config.toml
num_hidden_layers = 14
hidden_size = 640
num_attention_heads = 10
num_key_value_heads = 10
head_dim = 64
intermediate_size = 1920
vocab_size = 50257
hidden_act = "gelu"
norm = "layernorm"
norm_place = "post"
norm_eps = 1e-05
positions = "learned"
qk_norm = false
attn_scale = 0.125
bias = "all"
tie_word_embeddings = true
parallel_block = false
init = "trunc"
init_std_qkv = 0.019
init_std_o = 0.0
init_std_up = 0.019
init_std_down = 0.0
optimizer = "muon_variant"
learning_rate = 0.000265
lr_mult_o = 1.52
lr_mult_down = 0.7
beta1 = 0.95
lr_head = 0.00444
max_grad_norm = 2.0
warmup_steps = 200
schedule = "wsd"
decay_fraction = 0.257
decay_shape = "linear"
final_lr_fraction = 0.0
batch_tokens = 131072
max_seq_len = 1024
doc_mask = true
train_tokens = 1452000000
max_steps = 11078
dataset = "wikipedia_en"
MLP neurons of a small language model. Each row is named by its layer, matrix (up: input weights) and neuron, and shows model dimensions 96-223. Each number is 50 + 10 x the weight over its row's rms, rounded and kept within 0 to 99.
After each neuron's rows, "fires on" lists the tokens most often at its 100 highest values on Wikipedia text that the model never trained on.

L3.up1722:25 43 46 30 45 39 60 41 59 54 73 42 53 63 39 32 22 48 44 46 54 53 64 53 65 50 52 40 65 39 50 23 38 69 42 46 24 56 66 58 23 52 48 72 60 47 47 48 38 48 44 45 53 67 74 50 25 53 59 31 57 55 59 68 46 58 54 64 48 35 40 43 49 56 61 43 49 75 45 60 53 56 54 39 71 53 48 39 58 45 61 62 57 54 53 44 38 76 55 36 53 63 52 41 53 64 62 40 49 54 39 50 38 49 65 41 65 61 58 67 74 43 50 46 36 41 56 56
fires on: " put", " make", " called", " held", " take", " placed"

L11.up278:30 73 66 43 46 45 58 51 58 45 51 56 48 54 41 72 50 30 45 55 64 67 52 68 40 44 29 44 43 64 46 43 53 69 42 66 60 50 43 68 55 43 64 43 44 35 60 52 56 46 62 52 47 60 43 46 49 69 43 45 46 67 56 72 51 51 55 68 56 47 32 43 63 52 62 52 68 63 56 64 40 35 64 39 44 54 51 33 51 40 50 46 49 41 42 52 49 72 41 45 69 50 54 39 54 57 58 40 68 56 41 43 34 43 45 41 39 56 63 47 50 43 43 46 62 48 53 55
fires on: " |", " of", "|", " to"

L6.up1020:57 59 31 60 47 51 71 44 63 47 52 46 50 54 72 50 43 50 51 41 59 41 52 55 50 48 44 49 50 46 59 45 50 62 33 35 70 50 65 40 48 49 46 61 50 46 52 38 71 49 59 37 44 65 65 48 53 50 56 50 34 45 58 59 56 55 50 60 60 47 61 65 38 61 52 39 51 68 45 43 50 58 51 63 45 52 31 47 71 51 56 50 59 51 62 50 41 56 44 43 33 52 47 42 42 19 46 46 60 49 45 59 52 49 51 46 58 39 54 53 57 55 48 57 50 54 65 57
fires on: " Al", " al", "Al", " El", " Russian", " Conservative"

L3.up1764:37 47 66 47 53 48 58 54 64 52 53 69 48 34 58 48 38 15 62 41 52 56 41 39 41 62 49 47 54 52 49 49 59 62 50 51 49 75 53 55 45 48 45 44 56 54 53 45 61 62 44 50 42 43 57 46 64 55 54 52 57 45 54 39 40 51 53 35 33 53 40 41 48 66 68 51 54 54 37 55 42 36 44 51 65 32 31 51 45 46 48 48 47 27 61 48 54 51 57 51 50 47 46 42 52 60 37 44 33 58 53 63 50 51 55 56 62 49 53 46 56 72 53 61 23 53 74 42
fires on: " S", " Plat", " T", " Typ", " R", " Strat"

L11.up1558:51 51 42 65 52 43 60 34 58 40 53 36 38 41 54 62 61 53 36 51 53 49 67 59 55 49 44 34 47 48 59 32 55 63 30 41 46 44 41 44 60 42 53 74 46 58 59 58 26 51 39 60 59 54 42 51 47 35 50 41 37 58 48 48 59 63 58 63 52 53 30 40 41 50 58 46 47 63 61 49 64 59 46 39 44 45 38 45 63 39 47 56 44 63 47 50 51 51 41 62 57 49 47 38 58 69 52 39 63 38 33 40 52 58 54 57 68 63 42 58 52 50 45 43 52 59 66 43
fires on: " to", " would", " did", " shall", " should"

L6.up1598:61 50 46 53 50 56 57 53 46 50 74 57 53 62 46 48 60 52 41 47 52 38 55 62 41 59 47 53 45 60 40 45 35 58 67 37 52 70 60 60 37 54 44 38 73 38 52 65 66 52 43 55 62 51 55 59 37 49 48 52 50 47 45 55 63 53 59 31 49 40 53 40 57 50 51 46 31 40 60 65 50 52 44 60 63 59 42 68 60 72 59 55 58 73 56 55 40 61 53 48 47 51 60 33 31 27 29 46 39 52 47 49 57 53 48 52 64 55 46 36 47 81 33 45 52 53 56 59
fires on: " each", ")", " that", " Each"

L3.up1325:40 51 44 46 62 74 47 63 58 43 56 41 50 36 69 45 23 48 46 49 54 56 23 56 25 83 53 47 55 55 43 50 58 60 66 51 59 60 61 49 56 39 59 42 42 45 35 47 56 48 52 44 38 54 37 35 34 47 66 58 50 52 52 36 62 44 55 32 42 58 55 55 61 64 50 51 38 49 47 46 36 58 38 70 45 53 39 52 61 37 51 53 48 58 52 53 52 51 47 39 42 48 35 57 59 26 58 56 64 46 67 67 47 56 50 49 45 59 55 46 47 69 33 32 55 37 53 43
fires on: "r", "or", " al", " Al", "ur"

L3.up889:68 50 46 48 50 60 45 53 56 52 39 52 43 57 52 53 50 49 50 60 53 47 35 55 60 47 52 43 38 50 54 53 47 49 53 47 41 58 57 58 46 36 54 55 44 58 53 49 64 56 41 49 69 52 58 40 45 26 63 48 24 47 49 51 45 47 57 49 51 65 60 40 56 51 85 59 42 46 41 58 57 22 35 59 33 49 52 55 44 48 67 54 40 53 54 52 38 48 53 53 53 51 52 29 46 65 62 65 46 63 49 55 43 43 59 40 54 54 58 48 41 53 33 44 47 43 54 46
fires on: " P", " M", " Music", " directed", " All", " One"

L6.up418:41 50 58 41 52 53 47 42 37 52 46 41 54 66 32 33 46 67 52 50 57 44 61 46 60 44 57 54 37 46 57 53 51 58 49 41 51 38 59 36 50 61 51 43 55 68 53 30 32 41 48 49 37 44 40 53 43 49 56 65 49 69 36 53 49 47 58 52 31 64 35 38 53 35 59 26 59 56 48 49 40 47 52 53 44 46 43 53 42 62 44 57 55 54 61 51 58 33 41 57 53 50 29 52 44 73 44 67 67 63 60 57 44 56 43 50 31 50 53 53 59 62 40 55 36 48 51 51
fires on: " N", " (N", ",", " and", "N"

L3.up434:30 38 57 55 58 56 62 61 51 46 59 65 68 34 38 57 63 54 50 50 68 28 44 57 57 48 56 49 56 58 55 44 49 51 44 51 48 57 46 57 43 60 40 37 43 67 69 54 71 54 62 61 41 46 36 64 34 65 48 59 52 47 28 60 50 59 49 45 48 42 54 47 58 56 48 70 65 40 56 55 36 41 49 69 52 57 39 56 75 53 50 56 66 51 62 41 67 43 38 67 64 65 54 51 56 55 58 53 60 60 55 46 57 39 60 50 58 40 22 31 66 45 47 62 43 60 43 53
fires on: " won", " made", " scored", " win", " League"

L11.up207:51 42 50 36 58 43 24 48 51 43 50 32 49 49 53 78 34 38 41 44 37 46 52 40 44 42 45 55 60 32 81 42 55 62 55 45 70 48 36 37 46 48 52 55 47 57 41 42 42 57 45 49 48 35 45 38 61 52 51 58 39 52 46 45 44 68 48 59 59 37 44 41 42 47 37 54 50 53 61 35 46 57 70 49 49 65 43 58 50 51 55 49 38 49 39 52 28 43 73 51 41 50 53 53 46 54 52 49 16 51 60 60 50 55 62 55 61 47 51 59 56 52 61 35 71 59 50 51
fires on: " |", " his", " the"

L3.up1380:47 59 33 30 56 54 37 53 48 49 47 55 50 39 43 62 54 48 61 41 44 48 32 40 43 52 48 49 43 69 46 46 58 47 49 59 52 59 70 47 44 56 27 38 59 54 59 50 57 35 58 49 44 37 45 50 43 57 55 22 47 76 50 55 57 44 49 44 39 47 53 59 62 66 50 31 32 32 62 49 56 42 40 44 43 46 56 38 46 36 60 63 33 51 52 47 41 48 34 56 30 46 61 57 56 44 41 52 31 51 50 41 33 49 41 48 37 49 44 42 56 46 60 47 51 43 53 48
fires on: "\"", ")", "ops", ".)"

L6.up1495:46 46 51 46 51 50 48 53 63 48 65 41 43 26 57 49 77 47 36 43 30 31 57 52 30 36 41 41 48 72 45 49 55 62 51 50 50 44 39 44 52 56 64 54 40 60 63 55 45 53 57 64 53 66 30 40 53 42 46 54 46 46 70 58 48 58 45 57 43 45 40 68 49 51 62 41 47 58 57 48 35 57 43 61 58 63 39 24 52 56 41 63 53 45 55 51 49 48 53 54 55 58 59 37 42 44 51 60 56 41 37 48 48 43 49 33 58 50 33 57 49 57 50 59 65 57 53 45
fires on: " Win", " C", " win", " hold", " Loss"

L11.up1738:55 38 44 51 49 41 50 69 51 61 57 40 45 47 76 94 55 56 47 60 52 63 47 60 44 66 50 47 44 49 47 43 54 52 49 43 73 28 49 46 51 50 54 35 65 63 48 51 58 39 66 51 41 45 55 47 38 35 41 45 51 78 45 46 56 52 60 65 45 65 55 35 34 60 56 27 54 53 48 44 47 52 38 66 40 49 46 54 53 52 51 61 54 61 46 52 52 88 41 53 48 31 34 62 56 33 48 36 50 59 57 44 52 53 50 53 53 51 54 60 58 41 64 29 60 42 56 49
fires on: " |", " /", " Total:"

L6.up987:53 48 46 48 60 40 50 56 37 48 59 56 42 47 57 54 46 58 38 50 44 41 66 50 40 56 49 44 68 47 60 49 47 49 66 36 39 61 41 53 49 32 40 43 46 48 40 55 54 36 50 51 58 70 63 53 61 51 39 48 33 67 61 42 50 62 54 45 65 43 60 46 57 47 52 43 35 37 47 70 56 47 30 43 46 52 52 37 50 61 58 44 30 36 43 28 58 39 46 42 47 51 59 63 49 43 54 47 37 51 27 45 38 50 55 39 51 52 59 50 81 59 49 50 60 42 34 63
fires on: " for", " ", "er", " a", "ter"

L11.up1156:41 57 59 68 47 42 44 58 63 37 61 28 49 43 38 48 26 44 47 49 48 55 61 33 47 51 44 46 53 35 45 45 54 62 43 62 51 52 58 52 60 35 34 71 31 62 58 48 41 37 52 48 30 46 55 65 34 40 45 45 40 46 44 68 34 66 42 50 60 54 39 56 40 41 63 48 62 58 57 57 61 70 44 47 46 63 59 20 66 43 49 54 62 48 43 59 48 33 54 47 38 50 47 44 50 59 51 43 57 39 58 54 47 40 39 24 47 56 51 45 46 62 45 42 46 49 66 62
fires on: " to", " they", " would", " They", " He"

L11.up1385:48 59 54 40 65 49 48 52 51 56 54 55 59 64 67 49 70 54 53 38 33 48 45 33 44 46 48 53 52 48 57 45 34 44 62 57 51 59 52 39 44 48 54 45 40 58 40 40 35 53 49 45 51 53 46 41 59 46 61 38 50 40 55 56 52 54 38 61 50 52 48 50 60 23 45 46 47 51 46 34 46 68 46 55 43 66 32 47 35 44 57 46 51 42 38 53 59 47 37 75 54 38 51 75 59 70 51 52 75 47 37 51 33 52 37 39 53 32 40 46 68 62 48 60 33 63 60 49
fires on: " the", " and", " that"

L3.up1160:42 50 65 50 53 67 62 54 47 43 59 39 47 62 45 70 33 32 44 59 60 46 55 65 47 35 59 54 46 44 50 44 66 54 44 55 37 47 49 42 62 28 51 43 57 24 36 40 51 64 68 35 64 51 57 64 62 28 56 45 48 47 51 43 60 51 37 44 65 57 44 74 46 37 47 51 56 52 51 75 58 53 52 53 58 52 58 54 42 36 43 39 47 50 31 54 56 40 37 61 61 40 50 61 55 59 32 62 60 51 47 61 50 51 35 54 45 52 66 51 58 54 65 33 51 57 65 46
fires on: " can", " than", " could", " may"

L11.up779:44 53 53 45 52 45 51 56 46 47 54 48 49 42 53 59 76 45 46 36 51 66 54 44 56 51 46 59 63 64 57 39 54 61 37 55 45 53 35 57 49 39 49 72 39 51 49 57 41 47 51 69 43 38 48 55 58 56 47 40 46 65 61 52 42 55 35 53 56 40 51 57 45 49 32 41 56 57 52 45 66 60 39 55 40 50 34 48 45 58 58 49 45 61 55 49 56 45 54 42 55 28 59 47 47 51 52 54 55 58 44 62 74 41 54 39 54 44 40 43 69 68 43 58 38 51 49 41
fires on: " to", " would", " can", " not", " will"

L11.up1864:54 39 43 48 63 59 55 46 58 65 50 55 72 64 72 47 59 74 55 32 44 49 44 36 49 38 54 58 62 56 52 41 32 49 54 60 51 56 51 45 53 63 66 56 59 51 46 44 45 48 80 56 43 40 49 40 53 65 55 40 43 76 43 62 75 55 47 60 60 64 51 53 48 27 40 39 37 58 60 80 34 45 45 58 48 51 44 66 37 58 47 44 78 55 44 62 57 40 54 43 55 22 51 58 56 72 40 38 54 37 51 41 31 47 48 26 56 35 48 45 50 55 44 49 51 48 74 63
fires on: " the", " and", " their", " The", " a"

L3.up173:46 50 55 47 44 30 70 50 69 46 35 35 42 61 72 44 50 42 54 45 47 44 64 63 49 81 46 60 67 34 44 52 64 47 60 40 54 46 55 60 45 58 50 42 54 48 60 63 34 44 71 60 38 50 61 40 31 63 48 53 66 61 50 39 63 61 48 48 35 34 57 51 53 44 41 65 59 64 75 45 65 56 62 48 51 39 61 49 37 37 42 59 65 56 57 59 63 64 71 33 30 41 41 43 70 49 52 36 59 42 57 67 52 56 49 37 39 65 62 52 52 59 62 61 42 52 60 68
fires on: " not", " no", " don't", " can't", " ra"

L11.up1096:52 41 44 52 63 54 48 40 51 53 47 70 52 29 66 41 42 24 41 48 44 61 61 46 45 59 51 65 55 58 37 49 40 51 54 34 58 63 30 33 43 50 40 61 52 51 54 56 34 38 60 54 50 41 60 44 53 28 47 47 44 56 82 66 50 58 66 46 66 51 52 46 48 50 48 41 43 59 60 58 57 60 52 46 41 44 58 46 67 63 39 61 30 51 38 52 58 38 61 61 54 55 66 31 41 34 48 51 50 42 52 39 39 51 46 63 51 52 35 36 47 57 42 50 35 44 35 53
fires on: " for", " of"

L3.up1776:52 45 50 44 53 57 45 29 48 44 63 29 52 50 76 58 44 40 37 48 42 46 67 31 62 47 50 50 48 75 53 42 51 49 34 54 65 39 51 52 48 43 41 35 35 55 51 53 57 54 54 42 58 58 49 38 39 52 54 55 54 41 36 64 55 69 42 54 46 51 38 59 42 70 49 55 45 60 62 38 36 46 69 42 41 49 43 66 56 42 19 58 44 35 51 53 48 45 45 53 56 51 41 48 66 48 44 60 35 53 40 64 47 41 52 57 49 55 53 57 38 63 56 69 68 47 54 50
fires on: " W", " D", " CD", " O", " P"

L11.up1032:65 48 44 49 41 60 55 57 49 36 48 70 27 39 53 51 43 57 53 29 76 48 57 39 63 47 51 43 64 53 38 41 28 41 46 56 60 58 49 70 59 52 72 47 44 52 48 46 50 46 44 57 50 54 63 53 48 61 48 53 52 64 42 51 46 42 55 45 44 51 35 53 45 60 50 40 59 60 46 50 53 55 49 51 44 52 44 41 37 65 62 56 46 39 73 58 48 53 46 62 60 43 54 46 42 37 52 28 38 48 46 33 41 35 47 36 60 58 49 40 56 54 57 43 60 62 62 60
fires on: " the", "-", " trail", " The"

L11.up1346:62 42 60 76 50 59 48 48 33 48 49 60 52 43 61 40 38 44 39 65 58 59 60 46 43 40 49 69 53 43 43 38 46 56 54 61 55 42 49 56 34 49 46 41 52 47 51 50 49 56 53 47 56 47 40 47 41 63 34 40 55 52 49 44 77 49 77 29 46 55 60 48 49 40 44 53 44 37 30 42 81 61 61 57 62 32 61 39 55 39 55 56 40 48 41 58 50 64 55 50 43 40 62 29 49 64 50 63 40 46 48 38 49 33 33 48 35 50 38 30 63 48 49 54 58 52 58 60
fires on: " be", " was", " been", " most"

L6.up332:51 62 52 52 52 60 45 83 41 38 52 49 64 49 60 47 47 41 38 54 43 69 47 52 47 61 67 48 60 73 61 50 35 45 38 51 48 43 48 44 55 57 55 47 60 40 66 58 46 35 34 40 52 46 45 44 45 55 52 43 48 55 54 56 33 61 27 61 57 49 47 57 44 45 50 64 42 49 32 31 51 45 42 51 47 52 61 61 52 54 55 58 61 39 40 56 45 42 23 44 49 50 49 35 42 54 59 52 45 46 64 59 54 45 57 55 55 47 65 60 69 44 60 38 44 36 59 58
fires on: " two", " both", " three", "'", " Both", " 12"

L6.up1678:45 41 52 59 61 31 68 61 52 49 41 55 57 42 45 38 52 43 41 55 41 42 54 56 39 44 51 63 46 47 52 47 62 48 55 53 65 48 50 55 20 47 49 49 59 43 37 53 55 76 60 54 45 33 55 53 54 35 52 33 60 61 50 55 51 65 56 38 37 53 49 48 66 44 47 49 52 60 68 55 43 55 31 28 52 56 51 33 51 49 43 56 50 55 50 55 65 38 48 58 28 66 72 48 37 52 42 48 49 40 47 35 53 66 54 38 45 42 48 56 44 44 53 38 52 48 62 63
fires on: " to", " for", " after", " because", " that", " those"

L11.up1171:57 50 49 46 52 46 40 52 54 49 48 33 51 64 51 31 53 59 55 71 57 56 54 45 56 29 45 46 60 48 58 44 37 40 55 38 43 50 46 72 28 49 41 49 56 70 50 49 51 61 41 50 67 54 54 66 45 45 48 48 50 42 63 52 58 53 59 48 50 54 56 46 29 43 43 60 39 65 58 55 61 39 41 55 55 48 50 49 42 52 36 46 46 54 61 61 55 57 53 45 63 43 57 55 57 46 33 47 35 54 57 45 51 55 69 41 48 57 36 48 52 29 33 53 34 49 52 67
fires on: " to", " of", " in", " by", " all"

L11.up484:55 51 51 49 33 56 54 52 68 40 38 35 51 68 55 32 55 56 46 48 42 41 35 55 52 30 40 43 49 13 40 54 33 38 60 46 47 45 52 47 47 52 41 48 42 49 49 33 53 52 47 61 57 50 56 43 40 50 49 45 55 60 57 55 33 45 50 58 51 55 62 63 52 45 35 65 63 49 49 41 59 38 50 64 58 45 64 35 62 49 48 52 55 51 44 62 41 53 34 53 39 52 49 41 42 51 59 44 37 53 32 51 52 38 35 42 57 53 50 53 35 50 64 63 59 56 43 38
fires on: " is", " been", " was", " being"

L6.up305:51 28 51 53 45 62 52 56 51 49 53 43 48 54 50 39 45 49 37 62 45 38 46 43 60 37 67 48 58 37 59 55 57 52 59 63 49 52 44 34 20 46 65 59 40 42 60 42 55 58 31 64 52 60 29 51 52 61 36 44 29 55 48 70 49 74 40 27 40 47 51 50 41 66 60 53 77 49 35 54 54 50 50 59 53 66 53 59 39 49 61 45 47 43 55 67 54 62 25 51 33 57 45 57 25 41 38 48 60 35 56 33 62 49 46 33 49 35 43 47 41 34 49 45 55 27 46 47
fires on: " that", " he", " they", " is", " I", " she"

L6.up1545:45 46 54 43 50 41 63 39 50 38 65 17 53 58 45 68 35 49 59 48 55 36 41 53 59 55 45 54 42 53 41 40 41 54 51 49 50 43 43 36 54 41 56 41 61 59 48 61 47 46 24 45 60 47 60 41 57 92 69 67 51 55 34 52 54 50 36 56 44 52 64 40 37 57 53 40 22 56 45 50 54 60 44 41 38 65 42 46 41 40 55 59 29 49 40 69 52 52 66 45 46 72 57 50 46 64 58 51 64 38 54 41 48 55 54 50 49 46 43 52 59 62 54 54 55 48 67 60
fires on: " |", "|", " and"

L3.up1201:64 51 53 44 62 45 48 32 64 49 55 73 57 49 70 41 55 38 52 52 71 52 56 56 46 72 55 48 39 53 37 41 37 29 35 53 56 54 68 48 51 50 55 50 51 37 53 48 50 74 50 60 69 43 55 48 49 50 52 58 58 58 45 36 55 41 44 51 56 47 62 41 59 50 34 29 49 59 42 56 47 40 46 53 66 61 54 52 51 38 50 51 39 45 46 55 57 27 61 26 60 59 35 69 59 57 62 39 74 45 49 53 52 55 48 35 69 39 42 63 45 52 42 58 43 49 52 51
fires on: " St", " st", " Red", " St.", " Saint", " club"

L11.up1757:43 53 46 38 42 48 44 48 61 47 47 42 30 51 53 61 62 35 44 52 58 48 47 71 44 50 56 54 51 56 49 51 59 39 52 49 63 37 42 34 57 43 68 60 45 63 47 47 50 59 60 54 58 61 62 47 50 57 36 63 51 43 51 42 47 54 69 47 42 47 53 47 47 39 33 31 68 74 70 41 71 50 64 60 40 52 50 59 47 57 56 60 67 39 60 48 50 68 57 53 55 66 53 36 55 63 41 27 40 58 41 50 40 47 42 60 56 34 55 47 60 67 62 42 54 51 50 50
fires on: " |", " of", " at"

L11.up310:48 57 41 57 36 54 37 70 60 28 50 48 41 53 71 71 40 65 46 46 58 23 63 65 50 29 53 54 36 41 58 61 25 51 34 54 49 56 52 45 58 56 48 60 53 51 42 59 55 55 54 79 43 67 52 54 46 43 39 32 57 41 55 52 59 51 52 69 60 55 50 55 52 45 40 50 53 61 45 27 48 57 47 50 42 37 64 46 36 35 55 68 49 59 57 51 44 53 53 51 56 54 48 53 46 62 63 38 63 61 60 43 43 59 44 47 58 42 54 32 62 70 44 66 51 73 61 47
fires on: " to", " would"

L3.up1804:47 58 61 48 51 57 53 54 35 44 54 43 54 53 43 51 62 46 42 47 53 32 45 49 45 56 40 56 43 20 39 49 43 33 51 44 44 41 56 44 46 49 61 39 43 39 51 55 42 39 48 34 50 57 64 52 50 79 63 54 39 46 45 67 51 44 53 49 40 46 48 54 43 33 74 52 44 50 53 63 60 50 27 44 49 40 38 53 59 50 29 48 22 41 34 61 68 38 51 76 36 50 42 50 45 42 60 56 58 56 46 52 52 45 48 52 60 67 44 54 43 43 27 41 58 31 53 47
fires on: "in", "i", " .", " News", " 1,4"

L11.up1600:20 69 50 47 39 54 42 39 50 29 57 40 39 39 50 76 54 60 48 42 55 59 45 50 50 60 43 53 41 60 40 41 41 50 55 60 52 51 54 79 59 61 50 53 54 47 50 54 52 53 60 59 41 61 60 43 36 40 51 65 67 20 59 52 58 49 30 62 43 59 55 40 68 51 61 59 54 57 40 53 67 34 54 42 39 75 48 58 47 30 59 45 48 51 64 54 53 46 61 45 41 51 37 49 60 67 50 37 54 43 69 49 51 46 34 57 35 55 54 25 40 69 61 82 56 47 41 56
fires on: " |", " to", " of"

L3.up888:51 51 50 40 45 34 40 64 48 53 37 52 40 47 60 48 39 53 61 52 55 68 39 38 49 57 34 47 20 56 52 60 40 47 49 51 43 53 55 38 55 50 30 47 53 56 54 69 40 63 31 52 47 45 64 54 51 51 61 46 62 67 40 45 63 46 54 46 34 61 63 53 50 57 68 68 48 36 24 79 56 43 53 40 37 56 48 56 50 49 65 52 69 55 46 50 33 31 52 55 32 60 43 51 41 42 49 54 40 70 53 41 40 44 52 39 41 57 44 24 69 61 48 40 54 38 52 48
fires on: ")", ".)", "z)", "s)"

L11.up104:70 25 50 58 49 28 47 68 54 43 43 50 55 45 45 50 41 37 48 53 32 36 56 46 62 43 58 54 39 41 40 50 28 58 54 54 50 40 59 46 47 66 36 39 58 50 62 36 38 48 44 53 36 53 58 38 58 44 43 44 64 68 51 64 45 43 46 37 36 52 41 59 47 43 50 45 67 63 50 34 55 41 34 61 56 51 55 55 42 45 46 47 53 47 50 50 48 52 39 62 44 61 60 44 43 50 44 54 56 67 53 45 46 59 61 64 35 61 50 49 44 47 67 57 46 49 63 47
fires on: " as", " is", " from", " the", " was", " by"

L6.up1787:39 52 55 53 40 60 49 47 53 51 44 40 53 57 47 49 58 50 48 38 51 32 39 38 35 47 52 48 66 36 54 52 41 63 62 68 58 55 63 54 29 62 40 46 51 69 54 59 58 54 49 60 51 38 51 47 31 56 44 40 40 39 55 52 45 56 40 54 55 41 52 52 63 40 40 66 57 58 54 59 40 50 47 51 62 38 62 52 49 47 39 58 52 57 51 45 42 57 42 60 57 49 43 55 66 41 42 50 56 53 67 46 40 56 49 44 52 43 51 55 55 57 42 55 33 49 28 51
fires on: " to", " place", " with"

L3.up168:40 46 47 41 59 40 72 37 58 46 67 57 47 52 40 60 67 55 38 39 64 56 54 60 50 56 42 49 41 49 41 47 56 44 46 51 52 40 61 56 52 50 56 33 66 67 44 59 65 63 39 64 56 47 54 51 51 29 43 40 54 71 50 45 53 69 45 49 59 25 41 36 65 56 53 49 53 45 50 67 60 63 44 33 37 41 46 40 58 49 48 61 40 64 52 59 40 25 72 58 58 38 50 47 25 50 50 33 52 65 51 50 71 40 41 59 39 50 59 55 51 62 60 46 65 62 39 73
fires on: " that", " place"

L3.up1585:46 53 58 54 44 55 64 57 45 58 51 55 50 46 29 46 56 57 45 54 44 55 37 55 47 64 36 52 42 53 60 58 38 57 52 40 68 47 50 31 14 47 64 41 51 57 54 58 36 56 47 51 54 40 47 61 44 54 52 52 53 50 41 50 39 45 61 49 38 54 53 38 56 50 23 46 74 51 45 37 45 32 56 59 73 39 72 62 52 50 44 55 45 38 29 37 34 64 61 79 53 42 34 64 61 31 53 56 61 54 45 60 45 30 54 60 51 50 52 50 64 52 47 57 62 48 42 58
fires on: " with", " League", " Japanese", "able", " (N", "ology"

L3.up683:43 58 51 51 28 52 45 48 36 50 56 34 51 40 33 41 51 59 54 45 67 41 34 50 42 56 46 61 68 50 51 41 51 54 45 56 51 67 38 57 64 44 59 32 67 49 45 50 47 51 46 63 45 51 51 75 46 76 51 08 47 64 50 46 46 47 62 65 62 49 70 51 51 46 39 40 53 43 46 45 58 62 61 31 49 37 58 56 51 57 53 51 64 60 55 47 55 66 31 57 33 43 48 75 35 66 54 53 44 63 50 36 43 56 46 69 59 51 54 37 43 73 68 54 45 39 58 21
fires on: " January", " ==", " March", " September", " February"

L3.up587:47 52 51 58 35 51 65 43 39 58 58 43 56 36 38 61 57 44 49 37 54 58 76 57 52 51 49 53 54 42 43 42 54 50 40 36 57 53 50 37 60 51 47 41 49 55 43 66 66 54 65 56 52 33 50 80 25 57 45 39 50 46 48 44 42 46 39 68 37 37 54 47 38 51 48 43 63 43 49 31 48 46 39 36 47 62 53 60 51 47 40 43 46 48 72 46 49 61 43 57 45 32 41 47 51 55 42 60 60 61 56 35 29 55 57 59 47 53 60 47 29 63 66 57 27 58 45 56
fires on: " November", " September", " October", " December", " March"

L6.up1538:51 51 47 44 44 39 48 55 62 41 56 46 48 59 49 55 57 44 55 49 54 29 35 60 40 66 41 36 63 48 45 50 36 41 24 42 53 50 51 43 45 25 65 59 54 61 51 62 31 56 44 40 64 48 53 37 57 66 48 55 51 51 74 53 53 68 40 48 57 50 48 44 43 49 50 55 43 49 40 31 49 50 38 68 47 54 66 23 41 48 37 62 44 57 47 63 49 46 47 47 56 48 37 48 48 58 44 33 48 32 54 46 37 65 42 58 38 64 36 52 40 46 51 53 32 46 67 45
fires on: " |"

L3.up1341:50 63 65 55 48 68 47 61 54 41 42 50 69 55 58 48 54 54 30 60 61 55 64 52 55 51 46 54 47 56 56 61 50 58 47 62 58 31 81 43 57 47 57 45 46 53 74 34 59 55 39 51 60 44 52 40 46 47 52 38 53 63 63 46 41 63 48 54 68 56 53 38 45 63 53 53 59 57 42 42 62 40 36 37 58 52 48 76 56 50 57 47 30 47 46 49 42 61 26 41 48 57 57 49 50 51 37 39 36 24 36 60 34 49 43 50 47 41 52 49 40 59 42 49 41 51 48 59
fires on: " both", " some", " Both", " early", " several"

L6.up2:51 52 43 51 57 51 45 55 52 65 38 45 58 55 43 49 69 74 42 44 41 47 38 46 51 36 42 39 41 42 62 31 61 64 53 52 43 47 54 56 34 43 32 60 28 60 43 44 53 55 51 55 58 46 65 43 68 42 41 52 59 47 55 48 41 58 65 57 49 53 46 46 39 34 39 58 42 72 51 52 52 52 33 40 62 46 51 47 55 36 41 52 50 44 58 57 63 34 54 45 50 50 38 58 50 23 40 63 46 49 47 45 51 50 47 35 58 62 37 46 41 61 63 53 49 63 34 56
fires on: " of", " with", " in", " and", " to"

L11.up1819:51 49 44 36 34 50 34 58 49 60 47 65 44 48 63 66 59 69 55 65 38 68 47 39 54 64 63 33 57 46 47 42 56 63 17 42 31 58 45 69 39 49 44 60 46 40 61 50 48 59 37 50 63 59 45 48 46 31 37 48 76 44 60 52 63 68 49 53 42 52 49 27 54 55 41 52 52 55 60 41 50 59 64 70 54 52 49 40 53 47 31 68 50 55 49 52 61 62 64 47 71 48 57 57 41 51 50 42 47 52 45 51 54 33 65 54 55 59 49 27 27 29 49 52 59 51 34 42
fires on: " to"